config.toml
n_layer = 11
d_model = 256
n_head = 2
n_kv_head = 1
head_dim = 128
d_mlp = 704
vocab_size = 2048
activation = "swiglu"
norm = "rmsnorm"
norm_place = "pre"
norm_eps = 1e-05
positions = "rope"
rope_base = 500000.0
rope_fraction = 1.0
qk_norm = false
attn_scale = 0.0884
bias = "none"
tie_embeddings = false
parallel_block = false
init = "uniform"
init_std_qkv = 0.0373
init_std_o = 0.0464
init_std_up = 0.0534
init_std_down = 0.0534
init_mimetic = 0.7
optimizer = "muon_variant"
lr = 0.00915
lr_mult_o = 0.676
beta1 = 0.95
lr_head = 0.00789
grad_clip = 1.0
warmup_steps = 200
schedule = "wsd"
decay_fraction = 1.0
decay_shape = "linear"
final_lr_fraction = 0.0
batch_tokens = 32768
seq_len = 1024
doc_mask = true
train_tokens = 209600000
steps = 6397
dataset = "wikipedia_en"
MLP neurons of a small language model. Each row is named by its layer, matrix (gate and up: input weights; down: output weights) and neuron, and shows model dimensions 96-191. Each number is 128 + 24 x the weight over its row's rms, rounded and kept within 0 to 255. A neuron's up and down rows have the sign that makes its largest values positive.
After each neuron's rows, "fires on" lists the tokens most often at its 100 highest values on Wikipedia text that the model never trained on; "fires after" lists the tokens most often just before its 100 highest values on Wikipedia text that the model never trained on.

L3.gate542 [111 198 117 117 175  94 134 150 168 137 150 178 116 101 106  91 122 111 166 117 118 101  85 147 138 153 129 114 122  96  95 132 113 168 154 153 116 174 119 187 105 111 125 134 145 141 142 134 154 112 143 124 135 146 156  81  95 136 168 148  92 140 119 149 161  96  99 114 163 136 107 119 112  76 117 101 110 104 113 163 105 110 114 124 135 115 106 115 130 145 128 141 145 101 140 160]
L3.up542 [ 94 158 107 167 174  53 129 121 144 153 137 161 109 123  90 119 131 117 153 138 143 128  90 107 123 101 139  86 114  98 120 139 140 178 140 147  96 159 161 178 143 105 105 117 146 141 144 128 143 123 114 133 125 134 144  91  99 123 165 135  82 101  97 117 105 105 121 118 139 153 105 130 114 113 123 107  94 111 143 125 125 116 130 103 160 111 141  89 116 153 109 135 154 114 120 134]
L3.down542 [144 145 126 159 179 113 164 157 171 159 180 153 129 134 142  92 169 115 111 118 134 135 166 145 163 103 119 143 154 141 132 154 145 141 120 137 140 135 132 159 157  90 140 167 175 124  95  94  97 112 110 108 110 114 137  93 106 134 126 153 155 125 122 129 123 137 130 151 109 136 129 142 114 104 136 130 112 140 150 109 134 130 145 135 159 143 148 122 109 109 144 106 160 130 125 120]
fires on: "im", "er", "ub", "ti", " power", "il"
fires after: " S", " an", "s"

L7.gate253 [137 140 185 162 167 130 183 133 118 160  98 156 114 117 102 125 110 126 133 130 122 119 100 121 122 123 106 142 140 127  99 109 146 172 116 171 120 121 177 111 118 120 167 138 137 162 116 119 152 129 151  69 125 109 136 122 129 134 112 140 152  71 206  88 162 150 106 144 122 119 155 112 143 126 136 129 142 140 104 144 114 117  85 138 101 123 127 107 133 134 126 133 174 163 156 162]
L7.up253 [151 120 128 187 127 123 141 157 102 147 122 125 112 107 120 167 150 106 139 151 126 130 105 155 123 156 155 137 122 112 144 117  81 164 139 134  98 129 113  85 118 136 179 120 167 155 141 113 137 123 166 135 107 170 114 150 140 117 112 127 165 115 142 100 118 133 147 125 128 142 108  86 123 169 109 149  86 143 147 113 132 174 155 139 127 154 143 156 142  99 127 123 144 157 123 126]
L7.down253 [ 94 152 155 150 149 128 131  90  86 127  87 153 146 131 129 128 131 148 120 164 133 116 109 139 147 171 122 150 101 134  94 109 148 148 117 134 124 147 133 122 139 124 119 116 152 146 112  92 135 155 164 140 132 123 106 104 191 110  90 154 134 109 158 121 100 147  69 102  76 137 137 115 124 134 135 166 126 132 139 124 142 122 121 147 124 151 117 132 167 119 152 162 137 134 152 112]
fires on: "vi", "em", "ri", "mon", "s"
fires after: " ", "en", " de", "al", "ro", " El"

L4.gate5 [109 123 145 132 129 119  80 114 175 168 109  93 132 142 144 156 149 114 162 149 163 162 126 107 122 117 138 101 158 113 144 141 142 128 131 119 117 140 104 149 172 159  94 111 100 137 166 135 159 119 109  69 165 123  73 145 153 122 158 125 110  84 106 107 168 136 131 131 119 138 161 118 130 151 168 116 105 164 114 115 138 115 163  85  91 180 117 132 150 149 137 156 185 120  94 116]
L4.up5 [ 94 193 148 151 104 111  92 120 105  88 128  94  98 130 129 134 136 108 108 124 110  74 124 121 133 125 116 102 154 147 140  99 156 150 103 146 154 148 109 111 118 118 129 148 147 146 108 115 166 122 111 118 171 120 106 103 126 113  99 105 129  81 159 143  68 118 164 132 120 104  99 149 142  79 125 136 155 156 138 134 104 116 108 135 152 137 117 141 127 144 142 121 122 106 121 137]
L4.down5 [109 164 182 167 100 121 110 118 100  94 149 124 106 176 126 111 165 139 180 161 120  85 171 123 105 119 151 156 158 121  83 140 103 138 130  79 119 146 136 149  87 157 114 148 118 165 173 124 117  93 148 162 163 107 156 115 106 121 118 160 105 109 117 136 115 112 161 159 112 125 115 154 112  83  98 114 124 159 166 125 105 160 126 116 150 145 117  94 123 122 112 143 113 124 141 111]
fires on: ":", " (1", "ance", "ed", "==", "ing"
fires after: "\n", " R", " appear", "s", " champion", " U"

L3.gate1 [121 122 122 134 107 111  88 112 125 128 172 170 117 143 138 141 167  96 113 154 132 126 148 125 112 133 128 154 104 131 120  90  86  70 173 105 113 129  84 140 101 140 137 147 138 138 124 157 114 135 153 125 155 126  94  99 108 135 142 161 128 135 116 131 147 153 150 166 125 120 134 160 131 116 160 103  98 161 132 108 121 112 103 113 153 120 178 143 146 130 112 134 159  88 147 105]
L3.up1 [107 125 146 144 108 125 100 107 149 134 163 168 109 149 135 125  77 120 119 157 120 144 126 116  82 106 126 153 112 113 180 143 116  98 189  99 141 157  86 133 101 158 142 136  89 159 128 120 110 109 163 122 103 171  92 133 145 130 131 142 104 127 126 132 156 155 120 145 117 123 139 137  78 146 163 109  95 142 158  95 136 127 111 106 151 116 145 129 123 113 113 148 133  88 157 124]
L3.down1 [109  96 132 117 112  99  78 131 122 130 144 116 131 152 133  94 157 125 126 136 104 130  96 131 135 139 143 110 146 163 119 122 123 108 120 115 126 144 136 129 127 149 111  87 168 122 131 168 121 144 147 121 159 125 149 129 113 107 143 125 143 152 139 135 131 124 141 136 131  99 133 146 172 100 126  90 154 138 148 123 107 141 119 146 116 146 164 145 140 115 165 170 147 115 144 115]
fires on: "le", "e", " Le", "es"
fires after: " ", " f", "S", " pass", "A"

L4.gate236 [111 134 119 116 141 144 157 139 124 108 148 110 152  83 112 155 107 134 119 141 153 100 141 107 106 144 147  90 147 150 167 117  84 108 154 112 158 163 149 129 105 155 103 154 127 160 140 165 199  95  87 135 147 165 124 129 150 173 120 110 169 131  96 116 133  78 156 155  97 158 138 100 166 116 127 109 133 139 127 145 152  85 130  97 132 147 135 176 139  72 166 139 108 117 151 131]
L4.up236 [127 110 138 127 146 183 121 134  99  89 158 112 136 112 124 116 103 133 128 123 140  88 131 112 145 141  95 109 135 139 145 132 135 124 112 150 147 165 130 146 116 126 130 134 109 108 155 135 169 124 118 124 159 151 156 127 160 151  70 110 176 153 114 132 125  95 138 115 117 125 145 132 127 113 115  96 190 127 110 130 150 104 140 143 128 136 121 156 116 104 145 128 133 103 141 132]
L4.down236 [ 89  87 156 132 157 135  92 180 112  99 138  87  69 146 173 123 159 115 154 111 157 108 157  66 120 139 127 163 129 134 136 115 190 128 121 136 165 159  95 173  90 163  96 176 128 118 155 127 121 109 124 127  98  83 142 129 110  97 122 122 160 124 109 155 125 132  84 119 146 150 128 143 111 161 104 128 179 152  98 106 144 109 124 146 192 141  88 111 117 118 132 137 142 139 100  95]
fires on: "-", " |", "=", " \"", "\"", "hu"
fires after: "\n", ")", "s"

L4.gate469 [140 107 128 130  96  86 150 140 152 160 121 116  77  95  86 115 132 109 133 157  99 128 133 149 136 132 150 155 128 101 134 113 128 139 120 140 141 100 103 120 141 124 140 103 152 113 146 143  87 123 156 106 112  84 122 167 105 133 131 190 156 144 157 132 122 108 132 146  97 129 144 136 159 124 109  91 133 148 133 141  85 119  94 133 119 130 136 143 115 158 165 123 100 147 101 160]
L4.up469 [ 84 111  96 101 125  98 127  94 140 146 132 154  96 123 118  85 135 146 118 163  82 130 124 165 137 145 122 139 154  96  88 133  75 156 122 112 133 120 140 102 142  99 123 122 144 171 187 136  86 118 139 107 148  97  94 181 135 154 130 152 132 134 153 101 134 159 125 163 124 123 161 128 126 172 135 116 121 137 164 116  93 115 142 122 146 137 105 127 134 162 143 123 162 157  98 142]
L4.down469 [124 148 104 170 133 114 145 171 141 123 109  94  66  98 116 113 150 113  97 144 105 199 114 102 116 151 126 122  98 120 146 133 160  82 142 167 127 188 119 158 132 143 148 149 173 132 117 117 118  95 128 134 139 105 115 159 117 164  97 129 119 120 126 141  78  79 111 147 100 134 132 101 106 119 164 117 113 127 135 135 160 109 125 161 131 129 103 119 129 136 143 146 116  99  81 126]
fires on: "s", " |", "|---|---|"
fires after: "fe", ")", "%", " Di", " Mi"

L3.gate484 [ 89 115 161 134 139 109 116 133 127  54 185 105  94 155 127 131 119 103 120 109 147 131 109 140  99 124 126 129 138  94 150  92  94 190 149  92 161 162 138 131 147 136 114 162 165  81 129 149 163 115 108 128 122 118  82 136 122 184 120 162 139  98 102 119 131 122 140 108 107 165 136 152 146 118 119 115 115 145 130 140 130 139 122  79 112 110 125 134 149 149 103 127 113 122 122 110]
L3.up484 [156 119  95 116 116  90 103 122 163 117 165 137 109 170 159 103 123 116 161 114 134 153 134 131 143 122 122 112 120 104 125 122 104 123 128 136 134 112 122 146 119 147  90 136 124  73 152 112 142  97 123 105 146 126 124 131 115 134 104 125 112  88  97 138  91  70 159 150 116 122 145  87 107 135 151 113 154 164 182 144 132  94 124 103 160 132  93 110 151 133 117 107 152 156 113 135]
L3.down484 [122 165 112  92 119  84 132  89 130 145 148 164 129  94 124 113 119 145 128 135 135 169  91 165 167 143 123 114 135 107 126 111 149 179 112 115 126  83 112 147 132 113 119 131 154 117 143 116 111 163  84 174 131 142 143  92 112 143 105 135  80 159  74 128 120  78 124 146 137 123 142 122 125 126 114 155 139 157 145 155 113 103 135 136 117 124 135  84 151  99 140 104 131 125  78 110]
fires on: "al", "de", "\n", " also", " /", "é"
fires after: " ", " co", "\n", "See"

L3.gate234 [139 124 107 136 165 123 120 108 156 140  86 126  85 147 137 162 110 109  78 136 148 136 117 137 100 125 119 167 127 140 164 152 125 163 115 129 121 177 113 118 122 126 126 111 134 108 129 137 106 139  92  95 146 145 129 155 121 136 125 135 136 137 132 132 131 158 118 143  89 153 160 116 116 147 129 153 162 177 135  78 130 155 135 128 164 108  96 102 132 137 141 129 104 142  65  99]
L3.up234 [ 68 116  71 148  98 119 128 152 153 138 129 141  98  62 100 143 108 163 131  99 101 148 116 157 138 135 163 131 103  92 126 103 161 124 131 118 121  80 135 148 146 119  96 147 154 151 160 125 145 120  95 121 100 141 119 157 108 146 147  98 141 165 138 129 115 144 147 133 137 110 126 135 104 124  87 168 121 129 151 114 109 176 130  96 127  87 124 106 106 152 107 123 111 126 167 133]
L3.down234 [109 124 118 111 121 116 102 139 105 119 105 139 128  92 148 149 132 108 132 158 121 130 112 123 146 119 145 141  71  90 143  77 174 140 112  85 113 119 159 153 103 133 103 127  84 153 127 136  81  87 120 139 107 153 109 167 120 142 122 119 102 135 126 170 120 135 100 116 117 120 159 149 140 125 102 147 117 120 166 148 129 145 152  79 151 110 128  95  84 143 107 136 111  97 134 107]
fires on: "re", " Re", "s", "d", "R"
fires after: " F", " (", " mi", " Di", " \"", "-"

L3.gate534 [131 142 117 112 136 114 153 138  51 159 122 115 131 130 115 124 118 162  92 135  92 141 148 146 123 193 103 137 153 115 123  95 127 140 132 142 105 131 138 109 124 110 137  98 125 157  87 153 101 142 142 126 158 171 102 136 134 111 156 127 134 116 170 107 164 143 102 123 135  80 144  90 118 127 137 109 143 128 134 136  88  83 145 107 130  73 152 117 120 115  75 142 140 153 131 168]
L3.up534 [ 94 135 142 104 106 124 134 105  93  81 161 121 124  95 145 178 137 141 117 141 118  84 114 135 100 199 103 137 147 109 138 139 130 153 119  93 165 148 142 131 121 109 124 122 157 133 116 133  89 109 183 151 153 167 114 144 112 117 156 160 141 120 143 106 172 150  81 118 138 104 101 118  99 157 140 126 156 174 127 158 137 113 151 109  97  59  96 131 133 119 102 142 151 119 156 153]
L3.down534 [149 115  95 104 126 106 143 142 118 156 109 170 170 106 120 117 137 117 128 131 125 132 145 126 119 143 121 164 108 102 136 108 145 133 126 174 101 124 117 110 145 127 145 136 171 108 105 167 136 157  83 103 123 146 130 104 154 133 145  98  95 106 150 111 117  94 119 183  92 142 136 147 139 127 118 170 159 141 108 165 116  98 151 166 149 137 121 120 158 183 130 127 112 102 130 149]
fires on: "s", " |", ";", "od", "ra", "che"
fires after: "fe", "the", "rop", "p", " "

L3.gate401 [131 136 138  97 158 134 104 103 111 149 106 107  93 132 151 150 137 132 152 105 109 128  91 139 121 114 109 113 120 144 150 100  90 129 130  47 107 169 140 151 140 134 134 137 151  86 104 104 146 151 162 118 111 116 126 102 111 140 115 117 103 138 161 164 159  81 128 144 115 136 108 129 131 110 141 126 160 137 121 169 134 127 143 143 162 136 132 127 169 101  58 160 124 106 149 147]
L3.up401 [125 137 115 142 193  93  90 148 155 145 124 108 131 154 149 126 138 106 159 109 118 126 150  82 141 127 113 133 109 130 117  96 113 129  96 103 135 140  96  91 113 157 147  80 132 133  90 126 179 120 149 123 159 156 119 101  95 154 128 128 119 119  90 157 133 102 113 155 176 148  95 102 103 118  96 173 136  82 121 168 135 136  91 128 119 177 105 110 113 104 110 155  95 126 151 133]
L3.down401 [134 126 109 154 153 141 112  94 100 115 161 115 138 179 146 175 145 146 133 128 113  97  79 134 163 108 121 131 140 134 133 110  88 129  95 133 151 145 143 119 133 164 104 108 101 133 137 115 156 130 183 129  84 126  75 116 112 117 121 122 145 174 169 127 105 128 138 146 140 180 161  98 145 120 164 108 144 130 170 135 147 139 109 174 133 175  99 126 122 132 100 169  81 132  99 141]
fires on: "ter", " number", " different", "er", " form", " or"
fires after: " S", " a", "S", " Sa", " Li", "n"

L3.gate143 [116  96 108 126 104  89 158 181 138 131 142 170 114 129 161 106  97 145 151 163 124 111 126 151 135 138  91 109 144 106 166 125 109 176 126 148 147 113 148 106 177 135 138 118 112 157 140 126  77 114 141 126 145 131 149 129 115 117 156 117 131 193 139 156 143 111 160 108 125 149 122 123 133 112 163 163 109 139 139 136 153 133 134 151 142 106 149 120 154 150 121 135 109 104 130 138]
L3.up143 [138 152 150 146 151 153 137 131 114 136 127 130 159 115  85 140 140 149 142 137 112 139 174 175 128 140 111 109 126 133 127 147 135 161 156  95 137 120 112  94 159 170 103 149 105 130 131 121 170 158 150 138 112 131 104 152  97  97  91 130  76 106 112  99 128 122  92 165  92 131  94 124 139 115 141  95 120 154  97 161 129  84 140 152 122 130 110 153 150  97 136 151 162 128 142 152]
L3.down143 [126  93 164 118 175  92 160 131 158 132  63 132 143 121 170 128  88 126 169 125 133 153 108 125  86 159 156 122 147 118 166 191 139 155 137 121 117 159 125 122 170 182 134 127 204 120 128 126 113 133 166 143 102 116 147 116 101 168 124  97 116 117 139 121 116 124 153 138 137 128 114 112 167 168 154 162 127  98 142 117 106 135 142 123 125 144 112  83 176 120  69 120  86  98 151 155]
fires on: "hi", "pt", "ar", "ing", "ating", "or"
fires after: " ca", " P", " p", "mp", " comp"

L3.gate136 [ 92 122 158 149 134  81 135 105 155 173 145 137 111 132  96 130 130 124 158 124 142 121 127 101 141 137 174 113 123 111 129 140 133 177 111 158 112 138 147 149 139 105 144  97 103  77  84 115 105  97 129 127 101 100  87 126 124 145 141 119 137 123 166 113  94  91 129 145 161 160 122 121 118 176 132 173 162  70  89 133 124 187 133 163 124 148 114 125 151 169 119  99 127 126 130 145]
L3.up136 [101 119 139 135 165 118  89 119 165 137 139 159 105  87 111 116 138 124 133 159 123 134  96 116 134 123 175 133 141 113 121 142  85 161  99 166 121 146 117 166 155 100 113 124 117 101 134  89 181 109 130 141 144  91  95 140 128 160 132 115 158 179 194 122 117 124 130 137 128 144 126 132 139 135 179 127 149  84 139 120  99 133 111 135 153 122 111 141 132 137 137  96 136 111 156 108]
L3.down136 [149 146 127 127 151  80 152 138 123 127 116 147 121 123 119 118 110 140  96 145 147 109 146 144 119 164 115 144 147 125 143 127 111 115 106 150 115 114  93 137 123 143 136 114 173 147 146 149 159 154 103 131 108 103 144 128  87 107 154 124 153 139 118 121 130 134 131 130 152 119 147  81 159  91 169 150 100 104  99 140 140 101 121 157 148 129 133 137 105 125 129 137 212 154 148 145]
fires on: "im", "equ", "av", "u"
fires after: " ", "s", " S", " N", " an"

L3.gate638 [156 141 119 125 138 106 134 182 120 158 128 119 110 100 128 144 120 142  92  99 126 159 174 130 139 142 162 142 122  96 140 129 131 166 166 144 122 141 109 101 127 122 125 142 138 102 150 108 111 115 141 134 112 136 151 128  83 117  83 145 147 108 105 152 148 164 127 124 126 142 129 129 131 146 109 111 109 119 201 108  90 129 141 109 114 134 121 121  99 159  97 146 102 139  88 138]
L3.up638 [189 144 102 107 130 135 125 137 121 149 111 117 111 101 115 117 126 108  74 100  89 133 137 179 126 121 169 135 163 137 154 155 149 146 172 144 117 167 116 107 133 102 122 124 159 134 153 112 108 111 125 131 111 156 157 106  63 119 131 119 141 106  95 152 155 140 110  93 149 135 114  98 123 120 126 105 125 139 171 112 165 138 166 100 135  89 128 119  91 169 111 116 107 146 126 133]
L3.down638 [132  99 109 146  99 130 105 148 153 112 126 102 115 118 145 140 101 126 133 116  91 120 113 168 107 109 104 116 148 140 115  98 140 116 147 179 128 138 104 131 115 127 136 129 131 117 168 122 128  81 102 147 149 164 161 123  92  99 140  89 100 154  97  84 100 119 133 135 109 121  97 134 148  92 103 124 144 112 149 174 152 178 110 108 135 152 132 113 105 126 152 133 114 142 152 112]
fires on: "H", "R", "D", "N"
fires after: "\n", " \"", " ("

L4.gate223 [117 124 159 102 150 113 147 139 105 127 145  92 149 129 123 116 119 128 125 101 119 126 143 115 174 157 104 127 150 157 133 143 140 100 135 133 110 117 100 150 127 119 150 203 123 109 124 121 150  82 152 120 119 121 105  74 107 175 152  99 124 129 144 130 152 100 121  95 150 111 119 106 124 119 139  86 140 144 125 115 103 134 100 142 147 125 124 145 132 123 113 121 121  90 101 118]
L4.up223 [164 157  99 141 120 120 112 107 138 130  98  96 123 115 131 133 154  91 123 107 110 124 141 160 148 183 157 110 115 135 163 124 155 101  87 102  66 146  96  98 143 138 147 160 121  82 149 119 123  97 137  94 105 116  95  92 142 148 153 118 127 101 118 153 160 117 105  91 152 115 116 110  90 134 160 129 150 171 142 119 193 116 143 126 136 135 169 156 117 125 128 122 113 148  94 109]
L4.down223 [167 134 164 183 107 109 118 136 149 139 127 114 101 169 114  84 153  84 130 129 125 140 138 101 183 121 138 156 100 130 132 155 126  83 142 158 159 162 133 149 175 110 110 164  87 120 111  75 158  85 102  88 174 144 147 122 155 136 123 121 113 163  71 149 133 106 117 118 144 121 128 172 125 131 164 118 126 121 139 152 135 130 112 106 109 135 127  88 163 139 163 134 126  99 124 109]
fires on: "=", "==", "-", "ve", "\n"
fires after: "\n", " lo", "A"

L4.gate648 [123 139 130 116 153 153 105 137 114 125 116 131 137 121 105 163 151 150  95  98 100 131 118 162 138 121 134 135 114 124 125 100 103 132 171 103 116 102 158 116 155 171  85 123 111 142 111 131 131 143  75 103 123 111 114 113 144 155 128 148 101  85  92 123 169 137 116 124  88  82 150 113 116  77  83 128 149 144 162 156  84 125 147 113 158 113 106 139  99 124 117 127  82  93 111 130]
L4.up648 [153 127 128 115 149 140 105 166 101 121 107 137 131 128  99 160 131 115  85 116 117 115 147 143 136  97 116 116 151 130 139 115  77 128 177 103 147 117 116 117 186 168 120 119 103 160  90 125 112 123  78 106 141 113 113  79  91 139 120 117 124 112 101 128 145 131 107 119  84 112 126 133 134  95 130  84 142 107 141 120 104 138 144 121 173 128  93 148 104  97 121 129  91 121  96 167]
L4.down648 [131 130 124  82 114 128 129 125 142 142 105 139 116 113 123 121 142 124 160 164 117  95 114 112 143 126 107 140 118 138 135  74 120 148 128 141 130 123 162 138 150 144 107 109 125 121  98  96 121 131 103 153 157 145  74 107  79 127 126  91 115 132 125  93 157 165 129  84 139 118 170 134 101 129 114 116 123 126 180 145 115 142  78 143 134 151 145 110  89 133  77  79 167  99  82 131]
fires on: "s"
fires after: " as", "s", " As", " sub", " po"

L4.gate644 [122 162 137 133  88 138 138 120 137  90 136 137 154 152 149 100 122 125  96 109 150 107 115 123  95 154 175 108 142 118 136 127 106 153 124  93 131 160  92 173 104 139 130 121 136 143 152 148  84 145 144 169 140 123 157  89 154 132 132 139 110  94  72 165 133 113 139 130 131 159  90 148 130 162 157 117 140 140 155  98 161 161 117 131 142 124 135 159 107 163 172 102  97 135 144 112]
L4.up644 [ 99 156 142 133  81 118 161  96 121  82 116 124 145 100 167 133 154 184 154 149 138 141 106 139 102  93  78 153  98 144 134 145 135 124 153  71  92 137 106 168 157 117 162 114 129 150 133 123 104 124 120 119 112 120 117 110 141 154 159 154 111  83  78 120 124 134 116 107 130 136 121  89  96 131 131 103 152 125 123  79 154 137 152 152 114 154 100  71 122  95  95 138 113 159 157 150]
L4.down644 [125  95 147 119 173 140  68 136 131 146 116 120 140 137 141 107 102 125 178 103 153  93 140  83 129 138 180 145 102 132 123 157 153 166 129 128  98 131  85 159 107  93 135 132 118 107 144 139 121 141 160 166 141 160 145 105 141 124 119 148 129 125  83 148  93 179 127 154 119 141 109 117 167 156 137 119 104 175 155 131 132 116 126 125 166 108 109 162  95 156 174 142 126 101 144 148]
fires on: "ight", "th", "men", "le", "re", "en"
fires after: " f", " F", "c", "ir", " ", " We"

L3.gate674 [107 130 128 106 106  86  91 139 122 112 126 122 117 125 136  92 142 103 113 117 156 144 117 113 135 102 102 112 143 141 119 131 138 153 117 163 109 148 134 132 143 130  78 139 111 145 141  81 129 117 156  99 135 107 101  70  92 116 120 143 117 163  89 178 184 133 110 117 161 153 101  71 159 107 166 109 185 106 119 112 122  81 152 149 106 147  99 134 114 112  95 138 113  96 108 136]
L3.up674 [110 164 118 157 147  86  56 127 138 105 149 130 126 125 124 111 132 166 137 162 135 169 105  81 172  98 105 121 142 157 134 113 119 125  92 161  99 156 125 136 134 129  99 124 124 142 156  66 146 112 117 104 149 114 158  91 140 107 118 135 124 112 104 171 144 127 110 136 159 157 114 107 153 111 146  79 204 105 127 142 117 128 135 163  79 154 110 109 132 130  77 139 132 110 104 138]
L3.down674 [127 162 119 123 165  96  98 163 135 144 144 142 114 110  69 145 135 122 182 137 114 183 136 139 179 102 133 166 130 136 161 152 129 122 131 131 102 120  94 146  89 122 121 125 114 151 126 163  97 122  96 139  92 103 136 102 147 143 107 140 138 137  92 167 102 137 111 146 149 133 150 141 143 123 104 132 157 172 149  94 120  98  96 131 121 135 110 127 118  86 101 118 153  93 112 118]
fires on: "=", "\n", " =", "ain", "@"
fires after: "\n", " g", " ", " G"

L4.gate424 [121 112 114 143 143 144 128 148 108 142 155 132  82  63 168 132 140 132  94 159 119 161 125 134 103 121 147 136 143 107 130 135 112 133 176 125 103 135 106  98 108 131  68 188 125  99 126 167 166 108 123 140 146 150 119  96 156 125 165 150 121 122 138 152 167 153 131 102 137 129 145 116 132 122 151 103 144 120 109 110 141 103 163 127 178 124 106  98 124 130 142 170  71 146 106 118]
L4.up424 [123 174 140 156 156 123 185 135 124 135  96  73 161 128 105 116 111 167 161 130 163 110 104 103 105 134 126  85 148 153 149 152 100 107  97 132 208 151 149 155  98 123 125 109 100 164  72 146 104 126 150 146 104 132 141 124 131 120 140  95 120 107 162 127 148  99  86 147 131 119 121 158 146 110 148 140 124 148 119 131 131 127 106 130 148 114 125 151 144 150 131  97 115 120  87 135]
L4.down424 [137 129 125 167 138 146 159 161 172 110 131 146 131 151 143 119 138 164 127 121 130 121 164 135 105 124 110 130 155 127 124 128 108 122 136 120 137 130 177 163  78 138  92 157 132 118 119 116 152 116 151 158 143 133  86 130 125 123 125  96  87 124 146 138 103 104  99 115 168 130 117 166 137 126 163 116 183 106 106 135 136 123 137 116 121 104 139 146 109 116 101  91 143 153 134 125]
fires on: "===", "=", "==", "===="
fires after: "\n"

L7.gate234 [152 127 152 147 171 113 110 189 125 107 106 117 100 132 147 129 127 105 103 150 170 110 160 119  90 111 122 126 145 152  90 142 105 163 111 138 162 108 107 114 124 115 135 102 109 132 160  73 117 129 185 124 116 145 170 110 146 113 152 154 110 123  90 137  94 127  81 134 146 127 130 172  75 161 166  90 155 168 163 131 108 115 105 148 134 139  92 111 122 133 129 117 157 136 126 154]
L7.up234 [126 145  92 147 115 141 147 145 104 154 138 149 138 140  74 154 112 111 118 146 140  94 137 137  81 142 101 129 156  85 114 135 105 148 131 124  93 119 130 145 145 132 107 110  95 138 129  94 155 143 139 109 144 122 106 110 117 193 130  99  88  79 147 132 146 143 164 136 129 132 114 129 120 150 119 116 126  98 131 159  59 138 135 117 103 127 141 123 127  99 144 106 111 132  97 166]
L7.down234 [113 120 140 136 104  91 123 124 122 128 163  95 129 124 119 188 108 161  63 154 121 108 102 125 142 120 124 134 170 107 112 122 111 142 124 113 140 117 120 143 126 125 116  68  81 136 146 145 137 107 121 152 107 128 151 133 131 103 131 113 137 115 171 106 111 160 146 146 179 109 166 122 141 120 129 141  70 154 115 100 124 138  98 115 121  92 144 142 100 102 136 126 179 150 117 170]
fires on: "it", "s", "est", "ing", "vol", "ence"
fires after: "s", "st", "e", " ", "es", " S"

L7.gate284 [117 127 103 151 147 116 132 103  89 132 150 108 117 125  99 114 146 123 156  91 118  83 118 144 123 147 150 150 121 158 103 146 112  78 131  94  92 118 109 136 108 143 116  97 147 120 161 134 102 175 157 107  77 113 102 113 160 153 112 105 105 102 138  61 130  92 160 109  98  72 145 146 115 143 124 144 151 133 129 159 114 136 127 125 131  79 156 147 125 121 136 166 115  83  93  94]
L7.up284 [121  98 133 143 157 116 157 141 133 117 116 136 105 181 158 114 149 151  69 162  76 133 133 136 136 137 112 144 177 116 114 115 101 113  97 143 124 126 133 104 120 125  94 135 132 138 111  77 142 129 118 105 118 109  97 107 133  96 144  80 101 131 110 104 143  96 138 150 142 133  97  96 117  72 191 116 159 122 153 133  97  99 136 159 130 146 127 165 152 114 149  76 141 137 124 107]
L7.down284 [127 135 123 118 107  89 118 132 167 145 126  93 118  88  93 138 138 128 125 148 173 105 135 113 152 155 155 127 153 122 149 103 151 100 110 133 138 136 140 113 131 130 144 164 147 111 126 128 173 193 143 117 101 140 161 112 154 161 107 103  80 143 151 138 110 105 120 120  63 108 132 129 106 119 103 145 120 175 120 153  82 147 123 155 137 118  99 147 120 129 159 125 142 141 133 147]
fires on: "le", " \"", "lect", "s", " f", "ly"
fires after: "e", "ce", "'", "o", " as", " was"

L3.gate426 [ 84 128 141  92 133 100 138 147 154 142 160 104 139  83 125 120 135 104 154 149 155 121 142 131  85 107 107 101 119 148 108 123 117 174 152  79 150 152 132 144 146 141 160 162 135 101 133 141 141 140 140 147 116 174  96  85 126 172 182 135 150  72 127 127 155 124 135 146 121 153 112 126 160 150 108 122  85 155 108 139 111 139 142 123 120 136 111 131 128 147 168 158  74 147 145 142]
L3.up426 [138 145 126 102 112  81 151 152 129 132 106 173 108  91  90 136 141  99 129 108 123  94 153 101 155 126 149 149 165  79 164 135 107 139 153 153  85 163 166 112 106  98 118 117 145 118 107  99 116  95 136 132 137 166  87 133 101 174 174 114 135  76  86 130 110 167  96 110 150 129 110 121 128 147 160 118 106 162 127 109 122 120 142 147 124 133 157 136 103 137 101 121 142 138  96 146]
L3.down426 [156 153 124 142  93 100 121 141 177 111 117 178  78 147 131 132 100  92 163 144 153 137 144 127 117  83  94 141 132 135 178 127 144 162 133 152 136 132 111  71  97 110 127 151 161 128 158 140 120 131 156 118 122 163  98 119  99 138 120 117 116 132 130 124 104 115 131 123  90  87 134  88 123 102 101 120 121 144 136 164 154 153 118 113  99 149 133 113 119 119 119 116 121 131 159 132]
fires on: "I", "e", "ight", "n", "th"
fires after: " \"", " (", "A", "\n"